python train.py --optimizer="muon_variant" --schedule="wsd" --dataset="wikipedia_en"
MLP neurons of a small language model. Each row is named by its layer, matrix (up: input weights) and neuron, and shows model dimensions 96-191. Each number is 128 + 32 x the weight over its row's rms, rounded and kept within 0 to 255. Numbers have three digits each.
After each neuron's rows, "fires on" lists the tokens most often at its 100 highest values on Wikipedia text that the model never trained on.

L2.up781:125156128123169136084134119159139175118095126155144139088079140151149158094074241135104126156145055099068146089176184105105125134173072058109135090106048120178154164121167159088055103155143080085142164148132124104167094148116134081138117109116173097071123172139082119135152117168109139101
fires on: " sup", " equ", " ext", " serv", " mat", " appear"

L10.up35:089166110114150139110094181113135122112125144076156095131139098168184092136098154099136082115088090084089085118083128155172115095095111145150119110196135228191113188161143131099131183136149177122153168124112096071130152113115110118125062102142128055098181133083090118147057067173069177087
fires on: " en", " En", " air", "ivil", " pre"

L10.up753:107147105092109103131085117109056187136112151145141169101148133080182149113090081131167217109079148074101110165168135116129076117134190106118121159134053187109118175052163127066103172144150076183120129134177141128116163100123085106131193107091128074116157118123122171106136129156148113098
fires on: " | ", " ", " | +", " September "

L9.up693:068138127103102113122114166108125114157098065130167112151159090163092129100131070112143116100095150165109126132182107093137097105098135115146133186178115080124150127114109191195145084159147142115125133173135090147077153068137120165146134077195090153094100151064152086105103115130178150160
fires on: "s", " originally", "ly"

L5.up539:162139073127124135112128072162126172116139141102165156120140180109157100132151151088101128156093106108197169129108194122136176156119131169140076118175201190193056150102085109095105122157151153129102078159132130081128105094110140162072092133123066206083142169097106082149181070124138113164
fires on: "el", "h", "ol", "b", "l"

L2.up555:109128124170116110135143122128096083107127133099171170129092165138194126120160126102193153130093132165161115138079126173152127105153095082114114124173124090064150140067178162108143122116174118148096114127125186113132097110170118080165096116086197158137116127112100118102182144133100103201
fires on: " ==", "==", "===", " | —", " |", "|---|---|---|---|---|"

L4.up801:135083148109153057175116099123184120111100115110181130109115131059139147153109098138106086097109141120153120117155092097121119142117148122176124095130193108171154092144128133114111151114193165082070118147156107138156105121142142142144076192092127078118106131165114101107156139091133110205
fires on: " &", " and", "'s", ";", "a and", " av"

L2.up654:087169134055049088097156111165105153134142139122158143148070132180129122148077146161095082129131173107071181122112109111154106180184165153114141140175154094157100159172112167102116096136103076166134112181175195138082095175119144142130125122150170168099143130182152126136194109149117102130
fires on: "ent", "resent", "ient", "ade", "se", "an"

L2.up472:061161124094090153123151167131068102125189118157082082112112164128126136111094155116155144175180128132046147119127102156072082165146174118106133165071069187162170118156129082139100134145114144107149063107103115119157181144158111125119078086188136135137107177121072143121186061099171097158
fires on: "ars", "ages", "ements", "ts", "ans", "ities"

L2.up176:186113097097125133141126102061106151093190159077149164165151160146112114095143167097095088110133092159102083140145139100139103133116186117111156136188150121189154079136086118145170139166124148155115151148190139125165138117105128092131104106175096155115117131178074109121127105191121090107
fires on: "ot", "9", "8", "1", "3", "7"

L9.up270:083041084143176137186107146126153151141177115089099121138126051115136136122143138154083128101158131053118107107150096158088174136077200180157143134088077173139118137143133142187136125131124161126134106117158168161053101128084138094087117131197170143069137126164106101182115094171141120137
fires on: " sc", "em", "if", " gu", "ven", " wh"

L10.up344:039097120099101120117101127158111168137147043128179146099065168114147170123149136180134137064114117196147105103071159113098186170130193155137125131161113090157171100165113146097123148088208144169195104139143138117105102133148117065098089122128092175073097151143114143109103126080135104156
fires on: " his", " T", " t", " All", " F"

L2.up51:107127128103154093167126055177123100141091112145104120147129142145110196080169142134141099089162068093092109108119116068132104100153101114121063144117149123099151147088133105158131173186110149123115087117135146132140170127130103113123111171080085116110110115063198133113110147100069182152
fires on: "own", "om", " club", " Labour", "ord", "ay"

L4.up933:137134108163159140093094150144119119156180146100051128139040129158129149198086120185083116136155132090125156070122153171091172168155139087137140138138144091175156073114129167074104099089168146148033141157111122159131155103105105094118132115137084114135124075153122172104117105121119114108
fires on: "ay", "an", "on", "ham", "ary", "ing"

L9.up562:070096096147110015104116107159155184095115113071172158125121128126122151182106110097150132142118089099120056139165162153150142169179146184071173119109159159060177104142100100147091146119116127106107120137121127201090122123085115162108171137152138163144155142064156182113169146146103119114
fires on: " M", " | M", " m", "- M", ", M"

L2.up811:115108151095061116116137090123146127199128138103156165126066084139116130106174174110105167139159128113146113080142146055172130089141129140109095154190099112139134120057143164155120078175129100122082181099090139142112126183140094130205145038108210184106143188126103151151085163099157138093
fires on: "r", "le", " viol", "br", " br", " fem"

L2.up798:192121117033111098153101109092168133123143176133133148146113091128139147114153154086107117090095164123154131150096068141119119097159116118167150108145134114128167141071127186125119067103153062096104155112153118146114163185149136138147120173104162196159122162103128129143130174145065053154
fires on: "-", "–", " by", "-S", " &", "ire"

L2.up865:129135118131157122118107141072102179129133067200108122097115177111145150082080146113147175032114167125155080078103201047165119105123202114147122151077093103127111132155137110107157140161148093065145100144171113138156141153113073111092126126141105156069083133191102097152111126137129125134
fires on: "ass", " up", "ax", "oss", " cor"

L9.up387:124118165149133169134144179083083095104122106189124122128115098103137132168139162088086111143141133090122099088102179123122147139156149156117104184132116122133122107149109124156106155184170121093096172154146134145063179096153146116171181196093127113129110131118094126101152157052121162107
fires on: "ed", "1", ",", "."

L9.up248:158162124121157088133130098131113141134182073098086141125114126109137137121144106113174139131159104144063092194172152126138121124093110117087159146135157196130166097155135167110137157109170127126098150142126108159116172082140136106131123092211142127162068167118123207149075188110112186119
fires on: " | ", "–", " |  |  | "

L9.up571:124065130187094099105063155130154178131138084153118115096106133087101098103129084121164171168143141079094100167085171146158085162128133132157160106164154193129191148123157143102148100182151123127101154100175101172058150089131110161126110146141199080125061147117123163210112134030152165084
fires on: " | ", "| ", "ag", "–", "h", "in"

L2.up687:159156143168096097171147147141129102046130108129131169163128115182063148062153105105174168137120155153120143088138096108095196132134130169124085128067066164157110120108147148085117144092117194098122158150041122128129117128124103086119096122173142112170100116141136133197102104143107178100
fires on: " post", " for", " oper", " di", " proper", " at"

L2.up31:125170121027131115100117116165133183138136114121135184106130131174103166106115162112145137162096136124169137085173114136192103137170172128084117124131127112113139107062120110178139125146107125110155129099116096134126128134126136117019104127090130177138068087098067155208135148107127132123
fires on: "al", " real", "e", "36", "ous"

L4.up922:140129123120136124160119120174141080136136135142159156101166097073160142103177163157119153115176120206107127116121066048120146177156085116133101171073149131150145073168074165147164189142137109126075114115175116143099100174138125111158168137115126169147127175137156082101166160066166154163
fires on: ",", ", ", " ", ";", " –"

L4.up819:140116151122168159150114134104139113148094126088099103107122141149158137135183082102070109084159117097142102127098133107115078134133170122081091159176086154084096068102094129155207151115136182128165128169108132132134145136125127138086119140070140130144131136161159139123078143114161149121
fires on: "r", "ch", "g", "m", "t", "c"

L5.up929:128154126101163150120102144148169079110135105175142127148179084164111124141153158113106143118155104094107123128184113106086088141128187172142176119103094193053117120137097176163125143093098169094170148167124179151151080188105135133129128126117118077142166125127096086192155137146181067150
fires on: " ===", "===", " on", "ar", " out", "abor"

L4.up469:109111083128138100159125084160106136098113142121102131128104056127110159163124116095113121136085133114118170161151184066102147170098164140104086197122192102105148153178111060149092120107122098133143124099097140154105052149153079150123114128143132176107054094079059175150134134117132127108
fires on: "ist", "ig", "o", "ade", "s", "d"

L2.up1102:150101108154110119136074152141111132092071114095158132115153055157091130122097146157107102077125140081132176168196149153119092106132116130065132104134150149144125102172174135203170089077110179134106125157111067101139131085158108139127134149155138096139084176138099170070057151149171115164
fires on: "ad", "n", "ener", "el", "ual", "ant"

L2.up177:164144074179147148136104142145123167181102133086141107094090112165156086149107143119166096116142152148113124096108169133095132136170159144082119136110133159167157085163181100123143125155115170141137176174123159152130119126122123147137127104129129129140114097162143099120128162109180103099
fires on: "\n\n", " to the", " dep", "\n"

L4.up660:125118136144119129097117091099117114105069124093124096143137182158139146092148139145117102128116116166106175118129132210104079226082125156171059128144133123068067161179087178163128116116169132108130075154178124123164106099092119103143082173114087191177118173090136184064157141178129145097
fires on: "ad", "y", "ion", "en", "ed"

L2.up662:073098135117189106086116164108094090143104151148163135087123106146109141107160105141137121120141066154099086105147160127170180171072116184113087119153129110128066090112114118136139078154137108065101131141164155104151158148129111121130128101162130129194175135141089105199130119117124130095
fires on: "st", " Army", "ion", "rd", "al", "St"

L2.up190:131108130175150185137168155130156100153108114137141134118134080119120090093082100110070140238115139127135104134141135149158061103166152141107128182144111151144140149116114107115078126101145128137148116123111128135151059100121116125125176156090197139158102117122164129100126095067128162117
fires on: " his", " him", "ose", " His", "'", " of his"

L9.up886:111188052143134154085120102175112126188141139103146188124154093133152139136129117052160138136104130117128111112110158075118149156140123116161153160101157137142143144151109090158147123085154130192097179055123149208092087076038097118110103187153167163107129153154121152187070141075144135118
fires on: " | ", " (", "("

L4.up953:112143114162154157117097132135133135080091078126101093152193118224117081095158197114084145115101069108102144119117156121088096092111125192099170184090138158096134155084129108078142131128026135094083130103117183161146098125135134084180130132103089093192176148151106103152066112154122123109
fires on: "==", " =="

L4.up673:135156149165164145120063118119121144159127096166131152129061104146129134148155129133145102137170128144107116099142147086112098105165060147149135144168119169121104127069096129140060124099186134160148142125127135116167104213168107087122089145161123158138141160088175139143174142046119091093
fires on: "ly", "en", "io", "old", "row", " fl"

L5.up102:125124134158121124138116138144107140134089169137148130162127096131104134108135117112153160090108173169117130107073086030107152105089143105132147188164124100146206167136148070172161057180177161170129111132134169127090138166147155161185069110110172100143109122153171096142134107124114145143
fires on: " also", "ly", "s", "-", " It is", " It"

L4.up126:116116109158099148110066104186121175112092157219150076161098149117190103087125136072134071106105103134134121103111119126145138105102146083119134107143118117095160161125063175159172111070106130093160116116141162117063149132110099134134166093077163153116105098102102159157146098165119095087
fires on: "ro", "air", "ah", "m", "ach", "b"

L2.up1113:099161110104102154120119156114092081106167117084181084142064162136130118103180131131102138146101120121103152126120098142122119068106128135136075064111083127156146195161128064108117134157136104152119089122101169142105146130213130148174055085135139134131086135104164167131132143100069141180
fires on: "==", " ==", "and", "id", " Cat", " Sim"

L5.up876:143103121096173088088122095150160123153125194137140135164088172095167162124155120123084172130086186139131128159126146119134057089081096154147112149186179152175131114084127160160095150065091113101128125136165169150088124164133153147100115023101157138189141143156112160136141214143066193152
fires on: "-", " | ", "/", "ock", "–", " and "

L10.up556:113121152055112079121141112082087151174202102158114085110078112180172164102118139064137149138105148139127097132127123071049152142168159107066128127137159177106099125087135123145094170157172091161165125164140118101127195098080150131083176142083129139114124124132128097134151179095121132183
fires on: " | ", "–", "-", " in a", " | +"

L4.up447:117131140125088085144135146180134122113051104174183141092154125097162128148174131147123124120118131140080087131176149115087125158131139120148142138112108119137113089082145088102148100122152129107102115112160078120126174129117146133101108142054061119088129141146085118104130168108090076122
fires on: " g", " &", ") and", " and", "), and", "ouse"

L2.up509:120123110099192131134160125153136128107112089124101138128189112156108134095119115162100121148044149105133114168137115174130125098141133111116104136124121156063130111095116103151098125138090127083099121135119111164101126090153144141114092141108117209181138147079143126208133155130097123071
fires on: "==", " gr", "g", " Gre", " te", "G"

L2.up1000:129093121114113117174168131132114118113127147152144108138116129150134110130133098100070134116110146088118109160116100099109131157142108085155119149172183100124141140135099127163143111044097094089189142109078178220182194088119082127117085087081174097158142096113181142109074111115198134163
fires on: "r", "s", " tr", " st", "ro", "c"

L9.up787:107117128089075137053109142114120102190123090121166112097100059160114159119087128095113186104155142146162087107107150086106189111059099147116140093126123112133138105158141174127163129156140095146082118150152126131148059136136123112116125126113088066088110153125075173089111083118208171096
fires on: " H", " F", "ig", " T"

L2.up200:161124154211131120110108116128083108117065118152130134108168135137101100111192106167140088170126073163142068076116156152041164135169120118120164159093117158083140157103100114143117108147197099169141156125155137129089109103186197120126101140116139102125177112090057113153150143096162132131
fires on: ".", " at", "ed", "ently", "025", "\n\n"

L7.up582:172098132147130078162115072107142152121119119135105141144187078100138127154045109082127111136114128128101151156106187102142091165135180117120142116109090094094161183104165156148160106097128178083121149132180101155133173164185115159165110128084177119112139193172084109162139162137165157163
fires on: ", the", " in the", "oth", " and", " both", " the"